{
  "d_model": 704,
  "n_head": 11,
  "norm": "rmsnorm",
  "norm_eps": 1e-06,
  "tie_embeddings": false,
  "init_std_o": 0.00663,
  "init_std_down": 0.00408,
  "init_mimetic": 0.5,
  "optimizer": "adamw",
  "lr_head": 0.00456,
  "warmup_steps": 393,
  "schedule": "wsd",
  "batch_tokens": 65536,
  "doc_mask": true
}
MLP neurons of a small language model. Each row is named by its layer, matrix (gate and up: input weights; down: output weights) and neuron, and shows model dimensions 64-319. Each number is 128 + 32 x the weight over its row's rms, rounded and kept within 0 to 255. Numbers have three digits each. A neuron's up and down rows have the sign that makes its largest values positive.
After each neuron's rows, "fires on" lists the tokens most often at its 100 highest values on Wikipedia text that the model never trained on; "fires after" lists the tokens most often just before its 100 highest values on Wikipedia text that the model never trained on.

L6.gate725:077115141155110129137146127145149125168176099174147143163089208141103115055100105086068118117141109126112073101143152146174105130146074080200129146133128167175165088120159112107167177131095112110161151140105163170122168122141141120112117124141143163176118118092156116125128170144075111143098067102175141076194137122096087141109035175119113121068148133159143125134124139134063132199125175138119080103107141107050157143151108126094169111144140071059072171110124200163173081146091204115087148152091175089167087139108170084115083120144135121167155117191161175127132084185140114119136112162130096183114114106102134134118114170165176126072154180168078162128140135116131071096140094117172150175146085196100108137146162174183100123201091101061134149164174080091152115145138138
L6.up725:140125190136114134054049159100128144096132183097120117124174096068184143113119138101133139155203081099147190103132101164107154124083118136100114118111065197129143067153101141151151129102146143141189105093183089105061125163124157116118121157153145195087102151102107095100160118131097171100154137173124134128155101074089115152128133060138104117107125128186100151093187076069129073072132081063152163127132133106131186082148149123123130112112097111114100085106130139143135135054145072197130226137141117130137112139185117137130163147122170143130170180085105108076096163150181182118145123131143101152115144125156099175098083187126112138112082111082101168109118130160094145170121128136121113117135119139167152141117131156108151135107143098048104101079133132140096117086103114
L6.down725:174099124115130144142147106164106103122108103127144125128133131112182192150153114193085144092125104201148138156081152139151096117160047174119185164163124156172129137140108116117155086161134124139166160086145092066118129119156067118104120141063162150148090124079114159135123135128077092128125117122146133140064140158185121196112152121115136082093129111141117159171130104122142103119141149140177111141097145127092145155129102160116112097149130112167115072137065105141169102143160103079128111141123117131070146101143098146122199124117113131156144117137140190183139187147156144144097144149159122193103099087149105126163139059079099106102089131177097121053117162101156115117132075133122107117127047151134108145174118103166069099128155129138113118070100124063086139159118138
fires on: ".", " ", "|", "7"
fires after: "°N", ".", "46", "120", "5"

L6.gate1248:104100109115098107089132073122135201171129183118172105155100121141195040167152161191149117142165098099125125151154138105099159156099147084115120099126135112154149089116159092143140069102123125125085146200116135187170104126140176073122107156152169172144158099122118128073087137062125169137131154067140117077102097119115138119112166091109148206160168148087086130144145162118166128171122100125102127139095118096071120127173140122119140141134193098152125073106135126135097182051107109131147111150072096114116111173163126083105145153123120122151117162212091107086103143143144127141146171107117082138122160104049089164143177164110101147124152168168130057158173188103131172088147198116132121124099130107107162096119077137123133170108144113116095089134124136160179186137118137
L6.up1248:140106103108149204199115097076166112132083167149117091153121132093090167113133169061141127090172127087120098106099154110115138154130117051109164192098163134201136126141195135183167093138170113080080116163192132088146101129091112116104110178098134150138153145088115111060082132080096133119095133178136144188116124131148147120199109151134144207112148119141174135116127077126133110170093138126130078127176090078140128128123148089082173098082102115120105142166151139186141111102141138117154176128179117101092110154095125146118098110160149104150113093101061143160130200140139155138164116099082167123163066141134162084196177138102202124179127119137160095097079119146090151142084153140164127060075132132079105147069132139147094082112114166119080145061189184160042159119125119
L6.down1248:165138138091126098059175165159146135094111081158074154111126108121111073133140082178177142132158117177084090057185093096124121156167113136195066096135094123114081139097105131124115172211156137163145117176114083117178117072103097102117080140151125197081181186106134135070147109114066099136130166120180121111063156138153119146132158146086116124174118068131066126164135115143154174094149128134131114117063140127132089043070128128152160182065122146148160154181071145044169125078165103120159152107132135082061170125159088121134112070096152082190155121093177121172091146099169120113133135148105143142117169124103104101071133145139108116160128129135112153109135187108139145140138224137132117179098115149102114098166135130140125137132123084095201181162106081106148094072111105
fires on: "igor", "ost", ".", " −", " +", " "
fires after: " Gr", " |", "v", "l"

L6.gate1848:148151106074157077124166101158089103169119154104127124151129148063083113121085111098078104150139139111137147144165099119160112166094116137149123174113117141104104160162119150073127089139085095086121124094194082099074042116119106140135140127142132220104140177123134115134103165102136137164125153119174120100119099154135069114205114134196117128099122108180142173134122096089105116146111185137141145207123105094157157130139159092139145177144125088079151138171143125129112109162138123106160079113180146103220103094191096123048096158123183174162161149130121148154160151141141113116107122153139137123126146123109127154121117120187132113156198113082158096181112089092151130144143113072124109089134178153174109112104123138172166130109107142103107110131111104196101131105169166
L6.up1848:134173144078119184192072142153125174133123085105129098089129130058114127143108140134189103125107119090097132133113121121145155137117134145066092127126137173133097170147110095121098142160069094175149111154123116113140133137153133193152187172109100125145148102132136145109189133167125152102087099132109176085098110132176167090132151186096143188110214096162169105085132131142145151140102133104112121201112156093188137111117073079098120095117172165116100060140117125156165167169107143129116130154117094119072104131096145106168213165206159139122122128043131119134117169142103147143177098164117091086115152113148144112124089067190066123111068125132092109128119108155132161102093156145146095088123148147046120141132099147167072128102155109143114151117130130169151162136114112
L6.down1848:147111156121119101141139197126115143107148103128120101150108150149104064104130130100129146162108071147085120079148099098123090124131177113118067113136093100042092141109112138101116098130143188143116187179139156161147147188174161195154121097136132188077150098137106131118105136084113110081127148132197173169155163140125138111180141103119067099091181132166154154158113160119172181081184068120071112155170163199095095102072100106082153162137133132174129143115100128104142094152114142129176097061130108093107142095152177121088079137076138156102119121188123103120111107165133145121129165103101162160133130177108140095179138156162131111116145159173131104149159145165125128085114124129149155080113170198069176098121092148127138176135140163132124171143164160103098081166176081
fires on: " |", "–", " and", " ", "-"
fires after: "4", "7", "3", "9", "5", "8"

L6.gate947:215081123150102181141106144121118160118185080120134098119161134132178134147079119151147106138107074127088070125103108114115184086113180138129095100034106102106158130158104150086130106119137089078160117124098003097155176144142141179102131119106091167130065105183116179102070128117098079103150093082070152137133129103137162180130125133077107115096168144125103134121058129185146171089126130106134130151104196105132090136054092154135076133085110068173100120148092140150164094064094183110081128153126136152100171073107157089126159069109085109110170116161161133163133119208121130134114150161105108086148102146149061143120139142164157156148104112080156139084136096136118123118114195201148094098153156119122094110117105162130100112112166132106106119060093120143064063134129117
L6.up947:175109099107128128127133128091180139134122095182115166109099121102111126118128109165153168105187096154138115076131121147093102107116146147141149085099153174129116090227146095098155136164090145126111167108104139148101183156118078121069120113103104180117078148096141131211107103115091179139117143152136176116110101144097140089144125143124166108087188185153066086124134094157135134111123111130092145177188177061084119140158164134138169072145143161131079086161082088140196043034086142148128126140078110172120103111186145121157137139073104213082082148108174153153180082125178113131149140125172162135131110082168154114124132125079218099128131086160104122085136123100104091141155066163113130108161121120137067134143116168153057106129088118148099131106156147114115109145148107
L6.down947:159121071182115149100152136114169120170098157175143119144098126136174188116155111140164069090128142197181157136117108105169142120136110161135106131099090030066122114112152147109077185124096123123124149120137140129131136085089053161220088114097113116116130099155115183171118089151084138171078179093112141144151114162103145137118171112105139157125190134101158099112171152111118133099125130095157083138116127131124142121124106159116115099129143111110086080080101189145151161126146153085095103153164159125146125181135134152121104088155087098150127145136100071110127115095105103112124118182114133074150078171148192140085066122196103089071107062115131131110082106108143154104107102136112120101121133089141135119120105179179140104070142142164141119177135183097147087097163128
fires on: "==", "==="
fires after: ".\n\n", "\n\n", " ==\n\n"

L5.gate1531:103099120087101130085083143169097140120052076115167118122114088105143148104191139089099132154111146109119188161126137128113182098167149083159171154147121090116152141171190150118114138116220119046126115112106153114083146127129141098135165112118124178057110091089137116133131117108174116116100098134102106124155129101094110135160107081178139126141157120149186099182138150103192182118155062157141154181116106098127118074130131088148127134153140092163172121125107119153153153082040099142101158185093212111197082132186156047138163093105122138175134120127081155160175115100162179123121108115128162128169124157145156146072115134155132154110178094083138129142115129104161088126147123080143140090180117165139137181167161107168144184195127126115193069118057171174123180131123114
L5.up1531:118087185175128140102123167155158136097140159125100074179126105085085094146143084160149133128158180149175177152107158076095077139139123105140124148143085135183125143102156142142157124127140157147106066132145099156105197121085146176103117096118113134150194200137105143117111097132140149111131189114115131185173159136130128089097147106136148146232150110127141082156213161143149138168127126079132126143132142160118144120131104081123110127082061137111142166120180143153122167136127134199169156117115189096148188124139178078089088104076142109122248137155110113136120104116117122105083134167154190113167112152104129157079159118096099176127088100039103134134111147110176135092095123096161191143158156118090133092161181146125092155106057083120112112128075144158131140093078144
L5.down1531:129157200138126104180104109137095155100111105140075179144111156100136174125091210119161125123046105157117117102122180132054149165135149161069118109130180104065124126156111136122130144104102150106090149165132164128192173121190153124130103146107112136182150134182096145143144128161064145092136104171152137151072124078141079151139132174142107146164128146078073070125193070094176108152189135134156180089103121131163074128193168116136108161093181128121104110116160157100170132085127121125111160113149149167145045156118101160119125144158151185120059125130097173138154142160114127103103100081134159161070123139182122057118127155096081154193150135197114137096137082160166139113082151085124174145177132098096160157124131128092144117140110086142115102157118151149150143104091153
fires on: " ", " publishing", "\""
fires after: "|", "-", ","

L5.gate257:130146140048174120122114145038103124132129122108134174155127120145132131140136186133112087161193118112129101125122139108101073053156144085172088182100053191151139129072151121066137120099134139108130141117153140112106147089150127120158147091175114117032098126162188086129204123152108093169121099164155162087159090162163103099133083097118132129137132128163121153179085141197141134125156161140105101153153091096131137083115102139151155080138072159190137212202157144155127049202152084088087142103155162112129158125099133153158160193096133136115122156138170071141143140131127176139095162140146195091173098086122111107118090140113142161136038133134077155120088168168087132090121084159132123145097123135139093121164129104171099144138104167161118109068108102139079157130126151
L5.up257:133106117191204091110153117126086111181113135153158099100130166138094086150101140161195108177106148086107130123107151108155161151106089154081130065154138102152102143133109089155133155079131130108090107156123139106118165111064127168148117171120109101106107117140121160124140128058068115170069164109105173133131105162095078091138152141089161179134129070083043096118115070091044179186140097160127137070120117137108179123154160162157140182153134160046176142142106123138148125116171177102168113102144157111142104151166091125114162182142141075180105109121111188111168088169086101112093128113115143169114170149146166152063113110144150111112108105175189170121128081130201125165104151122130112081065067161072110143110148123118128180128162119130109123077147184124087082133171130
L5.down257:116159130114156154114106101107040117138143095098114183131154127171164104154150146103123126097137116116190125091145109126132110108148144125123140216113139129081125129087097099103109131090087136133135095138173140072120143153119080156107130114115143131095087117129121144158160093153103121118121091098101100133105162096204131134147063107159166062134150147178099134137098132142112085138118156097123150208167189132120068139113144123111095152087136120144104111137141127161157144175174047102120111110192138103184064104147183116067093193077138146148103105174144090102115164158114157149125112134146104113114116157163164176245200097164181122142125126156125070097081183123146105109117134169117110070139199088134114168156125133126116070112127182135087172119114103156101135163111136
fires on: "=", " ", "===", "==", "-"
fires after: ".\n\n", "\n\n", ".\n"

L3.gate362:093097128071065142121030133123147151111097109150141129127118134155101100133145149093140074146125105120143105097162108160154079115158153177121113144143124124118088134106136215109118126106103098128143071100117172095108110161139139123120134140122118124128130111138100139134185139109181094095191126088102128068131186161188085142110196176079125170142114096071108157163154101147182123102154123087177101148148033131129108097105160090098134157145161179125179155124114120141116097073198110161143153129121150146170152165154138186164143153119141119151147123096075131141121136143103118174139118125121116148197090100112159106084133105172119151131131177135128136140137205128188151160133127166189194101092163080125143138142096075146088103095182104171179132114093119097150128137097142
L3.up362:144150089094089138111172148128142117195153080184134172145152126156197073139152133181178111149094090175126101167151109176173123159150107143163100144154182051070112139156116115112059115112129171135111112060095162182169185126094145129149105062136161146115110160094133135129143132104103144096157162087147123103107117147151141178087104037093075076085110076062144085149098105170111140161169070111126148161112143140150130109119130113140138122192126170091089166139125155132137100096078118107150135118100167154129193150170115138117139115124129022171125155147080151090126128128066066210140135156147158137142106110126129174193102084131128116158202120137121084073110120155146128174111150066130128168183167074081194120140129155130104151161126201101054084178057142133139115074144089
L3.down362:145149129105108113019130148040174062112162067124162149153100143142131145174154115081120104164161119139133094143176132213202161131140126094134087117162158172134129156147207062157112172102125101190121106137119121182067137169086136178173139145088108117099106116168131126121153092190109119108146129107196152175127130121141156097114087069126120170139143094157107081136086100197101175096161077115141189139148143101125142129131172087103106137164190126165133120128186120103107085094154099170120167114160134184079175122149139086070186128129124082131089093149130112090111151107133203119099130134097111145179162115114117161194106084175113166135151157148105139122056091103151121201237162145185114104173135110212135120135157147128143102120124153181089104125135139116118093172099070
fires on: "194", "201", "199", "l", "ʔ"
fires after: " ", " Cl", " the", "==", "-"

L6.gate50:103092117101168145124052150124160154108109103152139095113163111168104131096150172081165155132141132126170120057133086153158126097132083136192177142178117115149138098128160125075127112122103123074119147088062130182126141125180104104161111149131138078100059151136132172190197221129163116139138185106131124109137170125157111118133138166126152166142152117128154159189122117071104142185095177131122183114129135098131072140141100118170130072096158135093117175097129130151130160117099124122105121120126162169154109097189074128157108124114078146088105121077104132153109144120153139149138143175155096158139186126158085110098092112101102145084099178131097161158121152156109096112090117143104158163142115191137137164161129156171110147172210126159128158126133096147076134139148100
L6.up50:115124194137177089136139132089109103100138118145133114062175130118113167165134118112129145106106128141142135157139100063103122096117140155213108167166094179148117124110153125091099092145088043136137111161093090160061136062100101087103121138132115148188092099171163107123107126098135113087131101091177069134157099112142169149118061166135179107097156117126123085113120159087115168139074066161075119139125094123137168128108147131127108178143136115089119115092041128217165069110111140124130170093165159107123123149122155135177139133067107119106175068124156148186119116097128166124112127162153154131087098158121082179135103107095158130156154156130079146135130101136148129121153136087128141161182072150094077073111146132163139152129080137188107130158099134131158150180070092
L6.down50:094123132125166150150082148120149130150118204075168181142142129124140137161158173163125128160115132134138161169041165164121119190139148115119147110175112140072120139152146124157142157134146139165110114124121084075151115131130136157167072165148115116155190095135210172123039148124128207064150067141145076126115083152101135119159170142153103154132095105050156160102093105107174151127155106163170122202117087185109138131123107124123102087168059139128078178184113121145093213142171141056134088096137129197104091177123133115054093081105141154135146134147124091115200165108124169128147157186111173117135103120121087094120102081102113109162167133116148138117113148062160121134157138168138153160178147105100095146120119109120086119153125160100139146102097117135133071085152163
fires on: " ", "\n"
fires after: "\n", " |", "|", "-", "'\n"

L3.gate1119:174114127067140128167165128123074170128122114131135109156094142141124164145154145059173196101126124108129134133093098170142203135170133184133103142153155112144101167124083114129075134115128183146129159100072141121149136125110072130100116149102140168146144121115151120153132085097099120129160168141100136109088179072171126146124145083180148085130074074157154132158150156140187093143190137096088138122111123119158121166161113146121125120133151140108153132141131147138158117108118132165129172161068144095144099158119135147151117129118108079107226146093081091090120134139116137064157103158178140138190127119159136122174102141133121122091102069141120109094119109171107130116153080167091062157130098125061131105103114170147131112123134178123115124158077131092132151094063044
L3.up1119:153120092200141105155085138196145151184104114116202144116162168161173160130135133143102146142116125176136108134120130108143185118098131094122124101116162101122116175141153163140075099145148097107083087125104157120176112129140101178097162125118100167113186194121099105158111091062138145080123142166184125099091098152159168112115100141194115138116174084149132150071129089094135071056160071135129153077168122149168081178161119135124104103180120118079198125095071168127099167084148103093076128139138139041162134167140092119146140100163148157103126104155124113153074116144154118071194129143164165166134096120151144109124126086104121162113170156131156109145110069093079072136144161184138144162136151138098188080157158225052105107108070127147119122143069162139097106116199143
L3.down1119:136131114068071138167124173114167163090099062139141125131165171119134075163086145127150175164091144121168082135166164112104142178113110088134139076133160166157134129115111137122119103116067102089129137118167197175098171154164084135186180073077152160182170125109150145110111145115072148122132104069128132114115125130171135072134074142074131110166119121147146119102089102088098064161079143136161101105073092125138114160138149181181162120111154205173158094103063126166137124154131131172160119135180119137147142085152064097170154149122156150144122091085143102177137175121104151103108140164172143157143163139066143135157130075103146136181134158175151155171166160090154070166069198102130074115139078100149148100047078078112110168159159116069100101153175084152152103081120142
fires on: "201", " Be", "199", "8", "4", "198"
fires after: " ", "–", "-", " (", " (#"

L3.gate1468:112159180087124180150136110157090138166117149162134121082205093175124116213122111111144130138112099119106149186100169103129108112108166185108090112125194140147159161182133197100185092135084161098128103106111096136132130144122134159179109112136198163112035135095114074114113130139156084113170161174181141161138154135121158142116133106092144166138129136134165149107094076066100082096182117137134144131184170148137141133170126111145172122179083077071140113128128073098104134162138140141127098115130157091168128055096093184120119134149171081149109116151091132195114110122153125059099127117102085143126096061108120145123175124141159152069063081134165120101137138116165066116135169150092115114071127116138134118154133156102158132075182107170114074081138196077152097165114136
L3.up1468:103150141077186167145160152136103106119129110181179199102133037065117116181113140089124089126191123158083086151117131139198102132122110140134151164116122103161122180100114083093134158078083151153110081088165126101145156165114177125141126114128096148108133184150152154176132149153149102069158108139125157169155116095141184118144099088151097098120076161088103128123166117106137171143182154114144088126112106116122169146161109138121123106134113113106084185080144167133071115105121138145094100145165143066181128192167137173106148144154105101147123121199107086066125133118085130101105169068153139148147126082155145153183152086167193161038107104114100179091151088112169094148110180087150118092087105127140091121103119119104175140140142152120113117067154177092099114161132129
L3.down1468:155054086123133166119148162132119138186124141100150125140089157139123201105120142205109112097135153134126128159159117144149149146057138135088141152120195152096071121085147092100163126110129132146097170166125125119111123157076079143143167123121105159128136120098154132089123166154123153086115137139078142182109152107092170076171071116065075118099134165111118124133081105132170128134106117138126175146134090089146114142136158107166112113120207113189105139140125110091136153139139162100101115184179130142143145118097122095140200094188210148182162144110123085089154132137151169153119111068147138041124059117174142080174092141158098135114095099144115116155133140130161128227142082164193130105129139149124137101116158129104123143173136169126121118182106053098079124109124099
fires on: "===", "==", " election", "ric", " political"
fires after: ".\n\n", " ==\n\n", "==\n", " asymmet", "\n\n"

L5.gate765:122109119093173166131165114095087131164181083129164108123125127135072157197115170144191038129166104113134129145154088134132128075100067079105116114115127067128118130158120178108129097119084119082190207106126108099175121102093119105103076104094166181164109136096175132119117120098128064155085146076141095091114132132101165141159163122084154132174141088126166156091148108080156116150167142088215110141127156127127103144036072088105076104121204096109109122107102092184139115145050116178144128149166087128123090059097102135080141180078106094162156172135119129090069084152110078114133108128165125128121061188122107149132097160143141120066177163098110130176096129098162090086142144185171110109144131148189137187180130115129116143073145126172164109143103086099159101191110136
L5.up765:194129154152108066135090157100113151127140129147137136190111093066150156135122138090116141148169129086143165150108167164115165117102187129114149162133137161144191161119072106075128136159087185142109131170227112180105071169107123130160131137167112114125141116198132129113165078158105142169118172119081157126146106113130187113148062207122160095097105123174091124160075117144175120142114124155124122142098129137138101206086109175141189166099074145122128088162084109128131099161129108176100123139104118082154112111100162166164171185131118156163077128115179181142098174123128111125183049128076153113036099115154145127109136150218129109102080076130154163110145124146122184142119097150169121115145141105103109098091113176186164190155128186136127168134140103138149118161136186
L5.down765:113088135143185047135152111112176121181144147135151107106132126093120095148106153111160122147125139109118116140120127149109151077133144087144169124111121151174112155101118094039124210166096112100149142109119096149106116081124124154082112115163132078070063128186202156122140121112154141149086100120092168128095106099142135159121069173088140156102153128158077143142166136141156123134156113169123141119138176114096127122097171134086171086155109194104132089161114141138153055139133106099143130137177109044146170136163135135111156125072133150178146124107186194065026075103124113086116140133137102117120061173101166094117124156174166153069135113106128138171078103134135113193155143111173133115105122150135111171192112093162170185125167127136143087157099145174159135108194130
fires on: " ", "197", "198", "==", "201", "200"
fires after: " ", " |", " the", ".\n\n", "201"

L3.gate364:112167145098190147103123123101055155144128153124131134166172114120111147137120117160152095127160092153123150174057120152126170119134099076177160121098151106160175106107137120120127143115097127127131170129126145161147148104159130109137111117107106145126148169142095132054087154125180119155148124099117194129184162105150167163169090104144139096146098141146068150149000159168163128115145108113105144113144151130160017172135153066115085179100156189084126145157064062089113035079092180161143117153184111094148108141197128148126109068097141177128182028167086148093121164085107171122103142111134175082116097116171123088160124138160136148121107092170122073146183113076141108069058104110087127127117138097128031162180099119113095152026132078132135063126115187152131108078114167
L3.up364:122097109126062133138103061147110129097154128053147087073131127136180106147112111141132105093140103143107163127148090149115096160183199114105124179070159143142140158126140163119161114156111114146134133120129145116155134094133105172100144165158063131124118130089147165144162067042129133165102120165175139122137108124114168165166159129140118090123171142136153103135175139169143152180198091149105115095092169135107125099097106163079093174139176166144078145141124081115142096075082128080112156133048119072112086107151154116100162060202086148171174153168138160081079122154140180122092084116103137072151129165138170134132127149148101124164151087101142094115168170105159078120087085089116115107110172107147120116116128142138136161091111122178178139125124111133186092048134125
L3.down364:131104150136130092101115073159146092117174141137132115118138083086107134092125125169156125154195150108140126135144131137165098163073116107189109149102122127147102078127123102152135102075125157115148104125120132135092185172134093078193163142109174121144135162154099142117082189184139148126095153121084117156056116098143149117085123081118102123156128085114135076115107125061073115162075146135125143171107119138103143116080149138170117152092113165114134144086146209109118132117176147107157134106146144079180175120140132160167134202088130090110091148153136151140091118147110164159151125168173166132140099136150088159175132129099148099104087117094137143122160162161137080123169098086169092101122102138153130124126132157147119154166108151120114107117159150140098171144110135
fires on: "==", "===", "0", " (", ":"
fires after: ".\n\n", "==\n", " ==\n\n", "==\n\n"

L6.gate664:077127141124113089073096111119113150175113222161156126120127153192142099177113142180151069138102120170187177072188139149135140164159140127116158116117140133079108141163069185113128116110148161121129128117138149095107120137137138170128103154161132130145133118106182081114117146154076128153177116140147160122137112108157160112132105069141077137137103174185079153146175110121172121112132140074173144053098117068174124140113151162173122115204127107086110128159143150135078143128123094117153110155043087152133144127139129145179075128170140158151114126151135044127147065084075118169131174153106144064091093193184137119116129143155102098074109108117111080127122118128132092145175123136109093145121142129118191094139107119099209142138120132162152154107119168182162178132111192
L6.up664:075100110142051122169127164165166157063160186150173113154113160042086064146086133180144121165118150077095167100110138152107073186095109122078123147118115118213095113137120137155142067062124146153070134104117121098124090141095144094153090172119140103158146146094144141104120162154135100125116159125146120121137134088192151117127122130140069178107105152081105146175151174097124146175156130125130112135052094112092082117064059098106139137084163113128136145118093072114097173102120081126072166148119084161178145078134083153076103154148157086178153137098120091053175133150190119123062084086108155148130147095114144221110129159100130067127126128133111081140072151154166116116098161125109122096070151144130102133102145127098111126151104129097097166122191152162057106149127121
L6.down664:114138146155108107144171133081087147091131107192113123091119109099164172170159118109151194083184085102082132099141144141198124126107095108086110131118163062102158204154114151102103129161131102129141131132155147106083198150179086130203104113172103152204112130173148115121117135119088111179115117143116149107132104214057099196126140165137137134167156110109102104154131120089106064130119127152167088118108140159187122170189074086137134061142100116150143131151174115108089169117083082111114165149132114117075138207191128157084134145159106081141144126126077165193136123113098147109085136117175111033154101144107123094098171190181172117119125132108061143165123085159120129133109151137089097100163111186112164164091038090191136096112153161127099069096116101150170169108155087
fires on: " ", " m", "0"
fires after: " |", ".", ";", ","

L6.gate173:133128125118160128080185081130198104134109151173117091095116171104122083116145120102117176110168154149111147080160113162130120143136105173153156156139196147140167104133086115107142073107125084084078115128147112105054153153168145139081100132107124154108124124128096111143104141186137114096142135086153096124168123129145138155149081139125174123053143120111113141138113169154127051118123098154162092110211121161063104174086138089035143166122150153107131147125085167177104196154136183163163087074110089105184052127130156174181061124110153131183107121107133117107092199214147172065134116147129167125115127147060123163143140122074116156129133124107150164163167127106181148046124112138101175156162154158053101092152084212060163116079158168154095125138116161132091109109133132
L6.up173:144113185171161122108126063167095093182135126155127141133153200154177144107080161113142154147128124133187158087118131130157133177168113124164206132067138140125109137090168115091125159103109133177116093172081109143099145100064075179109080139109014085129137111177149140122146110176176126109161160118076102081180100168111130128143121128132184120130184151092114154090173128167164076120100131147123068112126152168126064134104155114091103158191198137172161106073076156183158160154119147167128106110060142062090138168081138108110152141108133132135113138152122150106116123132098145118122146134144141099128108150121109151136150136199092101120118118108163131166128136132153132065121108133130084061153146158115163095147185166108144146092145092115146083140061127088116089091148150
L6.down173:132121155101106127154077136119163131131136157164115130133101102119114118116100087122159114130142082135140059147102133158149113119202150149140101083135126128155133148169105114138158131131089173101151113120139172125102159107175099064148099068109129161139124138136196092112148106067181077102183138210064164097121152090108150132109125150141106110152081138094121170134116135080102153105081141100134134171101173103112124191136134132081148187150141121176128039128149123139182122182123145124143112158157067166145117139142078128234079070133163137143088160100106134146167104116085203216107116111103148138147104170149110052149099109141170140141055055072189111111132137133148142095114130158108148146106164140091159117125128123157099085147128128061140105104097139110105167084129128
fires on: " ", "201", ".", "end"
fires after: " ", "-", ",", " C", " |", " Mel"

L6.gate1789:036086155090101090063130112124193147118163080067092099163133083074137118155126116172183130166179202065113148135156107140070064132100092150145162123099129179159126138131102153072148143055125107148172124125109139052123120139044140157168151103112121081087066134092114138110096190162123101103187090134135115083147086134085123131139143155087171103147139093121187118129131073136120160179155127136113128050174055086114079119164078134135118102108126160140157109198162124136194158139108160109110147127127138098148121143129117196140150125157120178099172105136130132134119117123062163108135162144117125112126119144142070097177110063157099153132142139092127163196108093147175095094128077169122118116090112118141138097112163173105172186169056107100151089103166131140097098188128133
L6.up1789:070180130114100097172138139074197096189142112147145137119124165145086159140117151149160124141121103144163167104086128101146108120109187086178108163150107112160140115119163124168133091144129154147167084154101106147135152108159132105158202161166208112183071129177165115106098107094079153157122081116142155178179158064118181146068119137109129126168123146080126131151121111152104116124181169080132125142118144148109141113104082144171063101130147119138111165126159143157126106116100134124084126065121141121138109135136166120120171147118142193157123100118206105153125164131074150110119145122110076106105129102122166093146167104098085190081163131109103148079159152152133141136158072130122143099100133129072112128113208149138110176137128085102117138127174118129112148175144155
L6.down1789:080143126099133078153090113101143102163119115121072122136138144115133164113141134152116161163081168145130151102171130119140098146148136106132146169183102146048149136139136119165187128165084152139156113143133135119131128157119127142154093131119106145134136099127123097161117122125131098203139155161137175118079130183140105112143047148129153069169204162054132122067155111148148087169140104144134153091138130115106090175145126100122150142121124157114100115132148109132109084120139136129092071133147118116096142111111166127107137149162144118135128076149172104113108106148111149145156154115090164115140130092155108186255164119132101133111123101103130144132041116098128089158105105131109094131137161105151119111139130114117119132158144121121173141174158061146140116124174131
fires on: "|", "\n", ".\n\n", ".", "==", "==="
fires after: " |\n", "0", ".\n\n", "4", "3"

L3.gate698:151159116165114157140155149089091099137123105092112140164135133164156144147145153126099099178069042076127105118145120142135136074075154170093123123095081105127187167103120139170140107142113075173090086149105157056095118118203131158088105159140081182101153101113141128087064124138127110126127089182129083131173213128146160171148124176110109091139051117130171130123101092167085135137171150147124127151140177107176176115123113139126119127165158121113075142211115148114189131179126167104098062143112049122185127099139165127100192106128162169121178106155111176048136090143152115102075127117144129173136175141136084122076130122150103125151161144135101127102106133143094183128085117109171127147149124174152146083135106133139118152179150186167124143169116133132153111110139141
L3.up698:115134166125142115175088114166124164109176103133092153134159068106120172065188148124128087122106162138090135155136109150154034149159125140100155131136119114095129155110143155144141140159141135172140121158147146115145160083131162113123164143131114166125149132144153187085090158127079145116122136102128079136178098102126133148165172135151121181190080113127172136101090094134145162097146088125109132115146138147107133158157137177129038116153134094174141203115122088077148098109122080170098105119117116113098144084093095148096137160132136158167147203055146160051071122102186086091081064151166162151076133137106080135103159158104089121143143160174156084125123135135147120102100175097111068187114093096122135141086095076167135137071098115173131151163167109141102104136057121
L3.down698:128109089147167183130122125123089155129100048101141092149130081139114135110092098130134137105116095157078172149121083204041100130171115110139096084122133149018157100137109064170129159100133142128128124191132174095111098106097137187141132165159151112187107156183108144153142180086116128120122118148114154190096089142063142102142064151100150163131114112072075104128156136161141108113074056130158107155139094149102133144128109117082084098071136137190172099098147116103160146172104148118172184153142113141115116112138137166135159131135120114107152108199120084147161113113128178147183125140066164149126102099172164158214152154083130144142116098114145144192126143150137145101053153128095127177175116133101086111099124059084138186153089126143141126140132139067169145110093146
fires on: ",", " |", ":"
fires after: "0", "9", "5", "8", "7", "1"